{"num_hidden_layers": 15, "num_key_value_heads": 5, "hidden_act": "gelu", "positions": "alibi", "parallel_block": false, "warmup_steps": 200, "decay_fraction": 1.0, "decay_shape": "linear", "max_steps": 6545}
MLP neurons of a small language model. Each row is named by its layer, matrix (up: input weights) and neuron, and shows model dimensions 64-159. Each number is 128 + 32 x the weight over its row's rms, rounded and kept within 0 to 255.
A block is one neuron, or neurons of one layer that tend to fire together. Before each block is what it responds to, as a language model described it from the Wikipedia text at the highest values.

Description: Wiki table header cells
L12.up270 [130 109 112 119  80 169 106 105 131 162 101 136 177 122 131 180 194 124 143 116  93 153 100  84 109 135 195 159 138 122 131 132 170 178 109 125 144 185  90 139  60 152 149  95 102 153  67 133 144  86  83  98 132 136 147 110 128 156  89  99 149 145 123 158 138 180 111 178 122 105 135 161 150 111  86 130 130 124  94 106  94 156  86 129 113 148  84 129  92 111 106 160 129 189 167  86]
L12.up496 [240 146 106 103 110 136  95 161 123  91 156 206 128 122 145 161 149 113 104 122 143 164 136 134 141  79 122 125  97 121 149  61 150 172  97 126 133 204 151  97 162 124 145 178 158 149  58 138 120 107 128 168 117 108  81 112 139 125  82 128  98 126 183  60 142 156 177 132  89 169 148 103 120 104 129 167 167 104 145 141 124 144 138 121  58 166 105 182  39 143  84 160 156 148 138 114]
L12.up539 [140 166 128 126 165 125 125 125 174 126 108 144 142 132 127 136 149 153 133 120 131 134 152 110 164 107 119 159 129 147 128 123 133 120  97 107 168 114 199  57  83 115 142 125 181 108 147 102 107 171 124 122 120 190  83 137 111 126 101  42  83 102 107 135 153 117 162 216 168 145  83 114 156 179 157  94 107 169 120 152  73 119  83 159 117 114 153 105 175  92 124 106 130 175 107 128]
L12.up1065 [150 132 106 164 166 131 105  88  72 160  85 171 122 123 101 140  91 160 125 149 134 115 117 120 185 138 139 197 190 153  59 159 119  72 195  57 135  95  91 135 115 171 136  89 125 118 133 117 137 132  88 137 195 145 106 129 149 134 127 136 133 164 124 105 145  82 106  89 125 119 130 111  93  80 144 141 116 178 132 134 141 100 136 118 142 123 121 145 176 146 151 104 136 161 118 145]

Description: Set-phrase closing nouns
L5.up264 [135 149 102  92  51  95 139 132 172  80 109 123 115 146  99 104 156 129 102  86 131 166 130 194 114 153 125  95 131  57 116 109 122 186 136 108 137 141 144 112 133  92 101  51 116 107  69 121 131 106 149 112 141  92  92 118  88 159 121 145 201  81 136 135 122  71 183  61 160  75 141 135 157 107 142 129  97 119 151 135 135 152 136 144 138 133 129 134 127  89 206 156 137 121 113 160]
L5.up325 [188 105 156 124 152 161 103 124 124 153  69 152 155 141 101 147 151 155 117  85 126 107 175 126  86 137  78 187 153  66  60 166  88 131 124 102 159 131 138 108 145 123 156  60 150 137  96  94 111 151 154 113 153 177  92 150 119 149  83 104 148 149 107 156 181 136 178 115 137  90 171 132 129 166 186 139 139 159 154  82 194 141 149 130 179  94  92 147 133 118 137 152 155 161 114 114]
L5.up439 [113 144 155 139 127 107 100 132 179  79 133 138 165 127 133 165 208 207 127 133 108 138  89 131 155 102 135 140 201 152  94 112 157 149 153  93 106 129 169 125 112 186 111 155 148 158  69 142 113 124 138 138 173 108 129 116  57 182 143 125 143 147  60 187 133 143 105 191 116 148  72 164  99  97  92 172 137 195 111 111 165  81 187 201 105 120 111 110  99 108 112 100 113 170  98  51]
L5.up735 [176 154  85 142  93 130 152 117  83 153  97 159  97  93  77  93 192 136 123 131 168 129 132 130 110  80 172 110 124 112  73  99 151 165 123 131 101 108  91 154 141 127 172 199 159 120 152 136 108  68 143 164 144 161 161 105 107 163 129 174 197 116 106  75  98 129  55 159 148  71  76 163 184 136  91 100  55  78 144 115 130  86 165 181 130  79 146 109 117 105  61  89 114 175  92  86]
L5.up881 [163 151 156 136 121 140 162 170 107 121  72 138 126 171 158 187 122 118 115 142  95 104 151 135 129 118  81 192  93  93 116  64 193 131  70 160 144 133 176 118  88 115 139 162 169 138 181 124  71 157 139 160 167 125 105 114  82 136 139 106 112 125 101 176 133 149 143 155 107 122  79  89 135  90 157 128 171 156  88 134  47  59 123 158 114  70 183 122 132 170 114 118 122 159  73 122]
L5.up1192 [140 154  54 156 135 178 139 123 122 146 126 153 145 103 142 150 149  68 126 150 162  81 125 102 140 104 140 133 134  76 131 141 159 159 115 125 158  99 116 103 123 111 115  77  91 147 128 152  67  84 122 166 112 101 134 149 132 159 112 114 123 113 157 125 152 102 144 196 215 100 114 115  97 154 117  90  98 140 108 192 113 133 135 132 111 136 143 148 150 145 103 120 144 129  85 104]
L5.up1254 [132 148 145  34 137  89 135 170 106 127 129 172 120  68 149 203 136  94 132 121 161 121 176 181  56 122 147  91 152 117  84 109 142 140 110 133 138  52 114  99 152 105 174 102 154 110 103  93 160 104  75  98 128 135 109 207 135 142 114  79 108  93 140 110  99 194 129 119 186 110 125  94 148 140 105 159 122 118 132 128 132 158 168 182  95 117 110 148 125  98 187 169 127 131 112 137]
L5.up1269 [174 136 139 102 112 117 126 129 105 104 113 125 118  76 161 199 152 131 111  67 101 179 149 106 137 158 112  68  57  93 113 173 144 156  80 171 125  99 101 149 147 101 149 164  97 124 129 138 104 105  80 116 153  88 136 109 130 102 113 118 134 182 104 175 149  92 141  59 113 132 122 147 140 143 141 171 146 143 137 203  88 102 142 119 104 117 161 173  72  86 159 126 178 182 134 105]

Description: Compound-joining connectors
L5.up45 [112 114 116 104 171 152 131 159 191 128 134 180 110 191 128  77 144 127 133 126 158 169 146  85 117 124 124 143  91 145 138 142 149 126 169 156 144 142 182 105 122  95 141 146 180 100  83 165 123  78 154 163 124 142 140 141 206 143 114  92 152 132 143 106 120 121  82 157 125  63 116 107 100 159  92 152 127 106 147  88 125  78  33 117 159 105  63 110 115 157 138 137 128 155 159  93]
L5.up142 [142 123 168  87 204  74 134 179 144  85 100 178 184 105 118 147 179 123 145 158 222  81 138 119 132 172 154 159 131 158  71 128 158  68 129 132 107  60 129 152 141 108  91 126  88 119 141 103 115 127 124 135 126  96 151 114 106 123 148 113 126 168 202 172  70  88 179 167 127 195 123 103 100 148 121  87  97 126 102 135 145 110  83 158  98 196  78 172 134 116 170  94 217 160 114 107]
L5.up241 [113 136 127 139 131 112 163 174 118 135  80 145 134 160  55 169  88 116  93 170 131 142 163 108  60 108 119 152 109 161 152 169 138  72 174  91 144 120 116  64 120 148  84  93 118 169 100 102 172 112 142 171 161 132 205 107 209 127 160 119 152 126 192 144 110 127 107 202 103 132 105 118 101 171 125 112 132 158 132 162  99  69  92 135 115 153 150 170 137 129 114  90 153 106 107  95]
L5.up355 [145 173 159 116 106 130 100 159  88 105  98 140 111 143  97 111 106 176 157 155 186 190 124 128 131 127 104 127 116 127 110 134 129 142  53 153 140 164 197 205 103 124 171  81  99 104 132 149 141  77 115  76 151 105 195 125 141 133 110 164  68  87 174 147 146  78  81 125 114 126 147 158 134  83 141 152 165 149 145  78 109  73 151 129 122 139 140 106 137  76 151 147 146 133 144 142]
L5.up401 [120 169 156 169 181 141 142 205 123 160 208 167 136 137  83 162 180 183 108 125 169 120 109  74  78 143 103 131 145  93 101 137 181 108 149 120 141 147  96 149 144 137 124 104 126 133 100 143 109  74 110 109 128 125 100 105 139 125 130 164  75 194 163  97 144 119 169 156 158 114 114 127 122  94 109 157  85 155 127 100  75  99 130 107 103 167 137 114 110  77 137 190 120 174 132 124]
L5.up758 [ 94 130 101 139 115 156 122 130 170 110 118 132 124 120  89 147 177 176 124 183 127 119 124 117 153 111 166 101  96  91 100  91 140 147 123 133 147 100  98 124 164 121 143 165 111 135 121 134 124 181  98 124 206 127 184 184 130 133 164 130 162  85 121 227 184 120 139 144  67  84 109 152  91 101 108 107 103 154 136 123 100 117 148 125 135 127 157 121 129 122 134 143 135 151  92 111]
L5.up799 [159 123 181 179  85  94 138 147 117 106 136 120 151  83 118 112 106 104 130 125 105  84 155 122 131  95 181 216 139 146 137 135  93 101 131 203 125 106 116 104 140 160  60 147 111 162 108  94 139  30 209 123 106  66 161 150 115 135 120 109 130 106 161 138 122  75  98 157  98 125 149 104 149 153 163 137 124 113 131  58  83  82 138  62 109 122 116 169  82 111 123 189 122 101 139 130]
L5.up1126 [161 150 130 114  86  72 144 182 120 127 134 187  94 129 130  91 150 167  76 145 167 149  80 100 179 104 173 156 100 143  32 109 124 143 141 130  68 134 189 105 166 147 136 106 132  93  97  90 116 124 195  90 155  95 111 129 162 156 125 113 111 127 160 123 148 152 130 130 102 177 182 166 113 104 144 141 112 214 180 133 148 117  98 150 135 129 125  78 170 147 156 109 104 169 112  98]

Description: Clause-ending comma
L12.up161 [108 150 128 182  76 111  74 109 107  99  99 105 159 175 108 112  94 145 137 140 104 119  94 106 111  73 137 143  80 170 115 153 150 122 133 137 135 113 137  95 119 118 164  97  96 158  72 119 120 129 134 119 128  91 133 159 100 113 215 100  77 177 157 102 114  89 128 128  73 149 113 152  68 143 154 120 118 116 114 125 134 134 106 102 135 119 158 174 130 124 119 139 106 166 123 176]
L12.up425 [120 139 113 117 103 114 135 124 104 169  96 161  65 176 198 150 156 113 114 167 157 156  96 102 131 167 120 155  64 161 104 102 117 139 137 160 153 108 113 130 127 105 116 158  96 127 121 162 111 132 172 129 139 142 163 108 199 164  95 147  81 101 101 135  81 140 115  85 109 176 112 137 166 153 158 138 143 106 151 111 151 124  96  93 122 104 119 141  91 110 151 120  65 174 112 125]
L12.up606 [ 88 143  57 132  84  96 152 127 175 101 117  99 170 107 159 139 124 130 194 161 103 118 120 131 129 120 140 116 159 142 133 170 143 121 113 122 108 106 150 165 149 151 121 149 132 142 125 102 163 104 121 144 152 145 115 174 108 100 115 116 127 189 122  88  68 138  85 107  89 151 141 167 119 150 109 171 125 136 119 162 136 150 105  46 112  67 167 186 131 107 160  92  92 112 151 150]
L12.up821 [142 108 125 141 142 104 140 131 127 105 155 195 125 146 113 160 131 159 120 129 135 115 109 149  86 121 115 197 161  87 158 123 151 114  63 142  88 104 206 137 163  74 164  93 106 124  75 143 134 122 140 118 120 167 124  96 100  58 153 127  78 144 145 155  69 156  98  88  81 167 127  99 115 177 171  63 118 184 116  92 117 197 129  91 112 184 140 122 164 113 135  67 146  73 102 158]

Description: Numeric table/infobox separators
L4.up238 [150 197 100  85 106 134 129  91  56 118  65 158  84 117  97  84 174 146 155  38  69 148  85 130  92 142 101 118 128 131 103 142 115 165 128  85  97 116 160 174 113 120 110 113  85 137 147 135 114 176 110 133 174 140  72 146 188 111 109 100 125 111 141 162 141 153  96 134 121 115 142 186 137 137 178 209 168  66 136 107 144 122 155 139 101 102 153 131 152  97 160 151 110 118 190 156]
L4.up751 [119 130  82 117 163 106 196 146 129  79 103 131 140 158 104  96 153 128 147 139 107  84 209 148  97 146 120 142 134 120  78  93 108 153 148 184 120  76 109 108 146 114 157 145 143 144 141 121 107  89 115 131 108 142 193 115 163 116 122 105 114 156 113 105 129 106 121 150 130 122 229 147 132 136  98 124  93 127 112 162 184 132 112 116 147 105 118 101 116 138  85 125 180 164 116 106]